Weights of a small GPT-style language model, trained from scratch on English Wikipedia: RMSNorm before and after each block.
MLP neurons of a small language model. Each row is named by its layer, matrix (gate and up: input weights; down: output weights) and neuron, and shows model dimensions 0-127. Each number is 128 + 24 x the weight over its row's rms, rounded and kept within 0 to 255. A neuron's up and down rows have the sign that makes its largest values positive.
After each neuron's rows, "fires before" lists the tokens most often just after its 100 highest values on Wikipedia text that the model never trained on.

L7.gate1068 [142 159 114 146 157 116 129  93 148 139 143 139  93 102 124 103  91 139 130 142 136 137 169 143 125 112 147 163 141 129 156 130 114 132 106 114 139 111 126 129  77 105 152 112 192 152 165 148 111 124 103 160 112 133 120 152 117 128 129 121 142 158 152 127 133 167 116 100 167 113  77 128 110 101 123 131 189 143 150 125 112  87  96 148 125 134 137 122 125 104 165 110 146 103 157  97 160 130 160 102 104 142 127 154 115 122 148 140 103  83 105 127  93 154  91 155 110 121  99 106 103 154 160  87 109 127  89 128]
L7.up1068 [132 120 147  96 112 126 116 147 161 122 117 121 137 177 165  92 107 168 115 147 141 108 141 146 114 144 132 130 123 152 132 137 106  81 136  95 104  92 142 122 116 177 142 100 110 139  54 136 144  88 105 157 153 146 136 117 163 140 131 161 165 149 184 122 120 140 145 140 127 159 133  96 140 105  87 110 131 124  87 107 107 101 128 149 154 133 127 120 145 119 137 105 138 129 158 155 159 154 117 141 147 140  82 175 140 118  99 114 143 148 164 138 140 126 107 150 127  99 119 143 127 163 164 131 176 136 119 135]
L7.down1068 [151 131 102  97 142 158 121 139  88 104 117 151 105 127 140 148 142 102 116 127 140 120  87 132 113 129 135 104 157 133 113 143 141  92 128 146 118 114  94  99 123 140  94 103  68 119 105  98  95 146  82 133 129 105 126 105 173 125 125 122  91 117 115 109 153 100 135 172  99 150 140 100 116 124 131 135  96 119 113  96 128 143 119 147 118 140 152 124 154 151  90 124 110 165 142 167 113 127 108 151 182 117 126 103 107 125 142 109 172  96 146 162 128 136 147 111 153 128 152 137 140  95 138 120 134 132 130 115]
fires before: "-", "\n", " -"

L5.gate1776 [130 110 107  61 104 140  95 103 138 142 136 119 125 120  78  72 143 101 175 144 127  86 126 130 146 128 165 130 102 139  98 170 148 138 117 129 101 107 129  90 118 128 157 140 111 108 126 126 151 132 118 157 105 100 121 102 102 139 156  84 119 180 131 133 100 135 120 135 149 144 105 149 134 130 157 156 136 121 158 102  85 111 104 168 151 115 171 147 103 134  96  90 138 133 113  74 149 106 146 161 139 160 148 112 136  62 169 116 118  92 174 143 158 107 147 161 141 146 127 111 149 144 122 107 148 105  96 142]
L5.up1776 [171 156 128 151 128 148 126 139 111 128  89 124 145 116 119 131  76 124 158  98 133 144 147 168 101  98 129  90  99 115 148 171 131 112 154 148 109  85 126 129 109 170 117 117 119 140 126 135 129  97 117 141 164 139  82 121 136 122  90 136 125 103 140 109 139  68 140 174  88 164 125  77 120 147 147 113 123 128 132  94 155 130 106  94 117  80 195 119 136 143 141 125 137 105 122 162 118 101 152  90 132 116 118 140 107 102 159 139 104 120  99 122  94 143  88 151 141 133 158 116 144 137 107 106 102 158 145 116]
L5.down1776 [117 131 119 167 118 163 101 130 134 121 107 112 112  95 116 139  64 128 166 140 139 128  98 118 112  89 132 104 112  91 140 143 125 139 137 152 107  98 131 154  96 132 154 110 160 109  99 119 117 106 153 164 164 170 126  66 123 133 117 119 145 104 140 131 155 134 143 108 140 164 172 107 140 118 153 109 133  97 165 101 133  96 145 102 148  97 127 159 121 109 152 111 138 166 135 127 122 129 137 129 154 129  91 115 160  97 193 162 114 127 128  85 115 130 117 189 177 151 142 160 152 133 163 136 108 126 150 149]
fires before: " |", "\n", " as"

L5.gate1090 [143 133 132 103 161  85 143 161 125  95 154 131  95 121 100 118 113 149 162 156 104 101 131 126 152 118 147 113 123 136 130 151 141 121 119 155 113 115 143 139 167 124  95 136 132 102 154 137 121 131 161 123 131 115 133 133 150 158 132 113 142 152 116 167 158 129 111 125 121 121 141 173 138 117 166 126 145 120 136 107 129 147  91 117 112 114 134 144 129 155 142  95 102 210 122 109 117 112 119 132 169 163 125  94 109  93 167 133 120 125 114 148 111 152 135 129 132 142  91 106 127 160 116 136  96 125 137 148]
L5.up1090 [107 122 145 156 137  97 150 143 126 126 148 122 130 133 113 101 139 188 109 217 124 117 152 106 142 135 123  99 116 210 132 180 154 116 131 133 101 154 128 115 166 165 125 123 130 134 143  96  85 137 166 116 120 115 130 157 135 153 142 189  83 182 172 140 146 135 138 120 110  93 118 115 137 122 143 135 112 121 104  97 139 173 163 126 133 130 118 118 156 173 113 125 138 105  96 102  98 107  81 126 123 163 138 147 133 155 157 120 121 167 127 160 129 105 129 116 154 157 101 175 150 128 137 146 118  98 120 109]
L5.down1090 [130 113 121 150 128 118  93 118 159 160 122  80 136 140 114 117 106 129 112 186 122 148 133 113 118 133  90  91 113 153 166 168 115 170 137 129 118 155 115 125 148  98 123 126 107 128 110 135 112 164 144 129 121 106 113 148 128  95 127 175 117 153 162 135 128 153 149 160 133 117 119  92 134 134 123 111 137 158 139 108 134 162 170 145 134 129  91  94 145 142 147 133 133 105 119  92 131 141 112 130 116 130 134 170 122 150  80  96 132 128 121 149 167 120 129 136 160 162 148 160 128 111 135 117 151 128 145 136]
fires before: " |", "\n", " he"

L5.gate250 [130 128 141 115 154  89 144 107 110 163 114 141 140 113 117 114 174 119  90 124 102 113 133 119 118 108 107 144 126 152  85 169 102 144  82 169  92 106 122 139 153 106 111 117 136 179 105 160 138 119 140 131 153  96 145 123 129 149 194 152  89 103 141 134 143 139 150 160 148 171 130 154 136 143 143 134 126 126 140 118 147 116 121  83 117 128 108  96 105 128 111 133 126 121 151 136 157 118 170 132 104 143 149  97 142  98 147 163 169 131 120 120 125 108  73 103 147 149 124 113 143 143 128 118 148  86 115 108]
L5.up250 [119  95 132 144 167 106 103 105 114 139 148 151 124 136 148 108 153 132 159 159  80 170 103 173 129 125 103 128 153  94 139  82 104 113  92 124 120  66 111 168 101 113 101  86  69 130 161 159 125 130 116 144 160 109 146 115 126 122 117 130 156 114 170 136 126 115 156 142 134 158 111 131 109 113 145 133 123 161 126 116 127 136  96  95 150 141 119 112 145 149 151 120 163 124 138 140 138  88 150 153  96 127 145 109  89 161 131 148 113 165 114 144  84 148 159 125 165 137 100  98 114  92 155 145 107 138 107 102]
L5.down250 [119 117 138 159 100 129 126 137 165 132 135 124 116 156 184 127  62 136 105 171 152 135 160 155 158 136 128 103 117 135 113 127 145 154 147 143 162 147 137  89 127 150 121 134 115 113  99 128 136 112 128 139 109 131  95 169 143 160  92 131 105 120 149 137 126  78 133 130 111  60 109  83 130 157 132 112 126 118 158 151 136 127 172 106 155 116 121 122 153  81 117 101 143 139 119  81 138 131  91 152 183 112 136 137 116 121  78 102 109 108 109 104 131 152 203 104 125 144 118 129 144 106 120 167 100 149 116 137]
fires before: " |", " votes", "\n"

L5.gate1731 [ 91 157  99  87 126 146 161 147 142 139 158 119 142 101 101 103 143 163 136 181 167 107  81 131 157 133 121 131 173 164 107 120 127 125 116 106 124 121 140 124  75 161 141 135 104 107 166 186 128 138  92 145  99 125 108 128 115 141 135 119 144 137 146 122 145 123 120 177 148 113 154 114 151 138 137 102  99 163 118 115 164 169 171 132 118  80 131 126 105 124 127 119 136 156 158 113 111 104 147 116  94 122 138 129 104 115 163 120 115 109 176 104 112 136 152 156 125  92 125 124 136 126 153 128 123 150 133 129]
L5.up1731 [158  96 125 125 127 136 120 139  56 148 133 150 110 113 130 138 126 101 151 128 115 140 120 161 156 105 127 125 163  94 125 153 151 157 167 134 116 108 116  97 109 137 132 109 122  79 148  99 133 145 154 101 127 157 186  95 137 152 141 158 139  99 138 164 169 136 122 163 123 123 107 111 136  98 124  95 118 140 125 115 112 119 124  93 173 142  90 143  96 152 136 100 101 120  64 122 103  79 162 120 116 132 163 170 119 117 140 159  95 131 178 118 119  95 104 158 155  99 175 117 166 126 117 118 110 142 101 164]
L5.down1731 [144 147 135 126 106 100 182 139 110 128 118 145  92 118  96 122 137 119 140 119 144 148 173 125 141  99 157 149 144  91 154  93  94 122 108 117 141 124 128 150 148 121  85 123 147 131 146  96 136 151 129 125 127 159 112 126 177 114 130  93 131 131 120 111 126 107 156 114 140 160 142 122 117 108 157 120 115 105 126  91 134 124 144 130 112 114 138  83 157 118 133 136  86 105 146 143 111 154 119 164 135 184  98 143 108 135 124  76 139 126 111 118 115 172 131 129 150 189 104  89 119 106 144 129 167 142 101 152]
fires before: "\n"

L7.gate2022 [165 141 112 139 124 102  98 170 151 135 114 132 119 143  95 157 127 146 121 106 100 111 106  84 169  79  92  89 144 126  86 105  88 144  97 139 139 116 151 150  95 136 112 165 159 151 148 154 170 165 156 138 136 141 130 158 105 178  97 134 134 139 145 124 166 124 117 131 152 141 110 145 143 119 189  96 139  98  45 131  77  99 141 147 114 146 105 170 115 184  86  89 150 108 123 127 178 122 146 124 114 143 117 104 165 117 143 139 140  84 154 137 141 104 128 118 142  88 125 169 158 147 109 131  91 132 151 172]
L7.up2022 [139 148  93 139 127 149 162  98 111 143 123 108 173 109 109 117 115 105 172 114 120 140 107 137 147  54 153 120 151 102  99 108 128 103 150 121 124  98 138 121  98 138 153  95 170  85 102 175 110 135 115 144 110 119 163  99 101 143 104 138 175 111 126 198 124 103 146 130  76 144 128 129 161 178 123  90 110  91 129 121 107 134 131 110 118 116 186 115 138 132 144 122 103 138 151 197 158 117 157 113 114 152 122 127 124 186 119 117 119 110 150 115 103 137 160 143 149 145 164 154 140 135 144 155 128 152 137 150]
L7.down2022 [135 154 134 110 142 132 134 134 104 109 126 134 142 143 164 122 129 116 160 121 118 104 126 115 163  79 136  93 174 116 138 140 146 123 159 162 129 133 124 145 147 151 109 139 178 107 140 155  85 157 124 142 141 150 153 132 150 133  99 108 143 107 120  81 162 159 152 140 120 111 112 141 161 139 115  99 125  54 110 126  86 156 131 160 152 106 123 164 122 161 179 140 110  96 139 149 110 104 136  97 109 162 151 126 109 142 139  90 112  82 110 116 134 163  98 113 146 168 131 153 120 102 139 128 122 180 145 160]
fires before: " |", "\n"

L7.gate953 [131 145 129 140 102  97 128 176 147 158 151 117 128  96 111 128 122 165 142  94 156 128 119 144 148 185 137 115  59 102 113 112 123 165 139 155 129 117 141 100  94 107 112 121 131 138 168 125 154 125 141 146 115 165 122 143 108 156  85  89 138 131  89 123 109 159 141 118 152 114  97 118 120 146 114 124 143 122 128 148 130 109  91 158 146 188 146 145  95 117 135  90 119 128 142 154 140 135 154 118 132 135 105 123 160 154 141 138 100 116 119 184 163 176 146  78 117 123 124 141 179 116 139  80 134 146 136 186]
L7.up953 [118 116 132 165 162 172 117 156 143  85 160 163 123 121 106  96 126 173 142 155 105 143 121 143 111 136 128  99 101 149 107  78 159 110 161 155  90 156 109 146 132 137 127 128  83 117 101 175 121 120 131 109 159 107  94 133 123 140 127 154 193 166 145 146 115 117  96 162 106 108 100 156 102 129 137 152 130 144 111 156 127 161 128 133 111 164 129  82 171 127 160 147 127  97 110 137 135 118 129 123 110 150 105 149 160  95 112  87  88 147 140 120 120 140 136 150 120 116 131 116 129 105 140 131 156 149 117 120]
L7.down953 [114 165 132 131 112 130 140 117 111  61 137 138 146 109  98 144 102  89  98 139 152 112 134 139 138 167 128 122 166 165 108  77 152 160 101  89  82 125 143 159 103  80 120 107 103 167 122 155 138 151 159 161 157 109 149 112 116 193 145 101 142 126 113 122 133 110 127 102 108  75 120 137 110 153 115 124 104 102 132  97 122 147  98 143 141 181 161  91 115 134 133 125 117  96 134 124  97 131 105  83  75 142 117 128 131 134 156 100 108 128 111 173 132 127 120 123 138 104 102 128 151 128 120 123 134 148 164 138]
fires before: "\n", " -", " |", " ", " on"

L5.gate1084 [108 129 152 112 123  96 111 127 120 109 120  97 104  82  92 159 163 156 150  66 148 161  81  91 117 156 152 129 158 127 110 128 113 144 146 130 112  93  74  93 120  94 156 111  97 142 146 153 118 132 120 144 123 129 140 150 121 121 161 171 153 141 117 149 139 152 126 111 112 154 166 156 134 112 152  99 133 182  92 111 127 103 172  82 107 151 114 150  97 168 160 105 101  91 164 139 133 161 160 147  98 106 169 106  84 137 134 168  81 129 138 167 129 131 118 129 139 110 156 120 158 148 117 135 109  73 111 173]
L5.up1084 [123  75  88 182 171 136 120 127 141 131 101 142 141 118 123 174 151 104 143 117  97 166 125 146 125  94 138 131 166 120 135 138 123 126 117 147 153  94 138  97 124 134 112 102 114  97 153 143 129 137 137 137 105 115 137 141 123 112 134 129 104  97 131  99 156  72 119 147 131 119  99  89 154 109 150 105 124 114 118 114 202 130 105  81 106 118 146 126 115 163 105 123 132 129 156 114 122 103 116 142 135 129 140 163 115 155 106 117 120 106 108 143 110 127 108 117 140 138 160 130 142 115 156  87 116 111 105 153]
L5.down1084 [ 95 125 116 138 159 146  94 143 112 119 119 118 154 100 189 150 116 124 185 114 121 101 124 114 115  98  77 114  97 109  96 148  97 154 118 124 143 133 133 158 143 128  83 137 143 120 124 117 141  97 132 119 120 115 111 127  91 157 125 116 114 157 117 105 105 135 128 167 134 123 180 132 122 128 148 110 110 146  81 128 147 159 117 113 131 152 105 134 105  93 119 161  80  91  73 115 122 144  90 144 119 100 156 160 111 136 106 102 125 134 141 127 138 136 167 152 116 145 153 167 115  81 141 134 147 116 161 116]
fires before: "\n"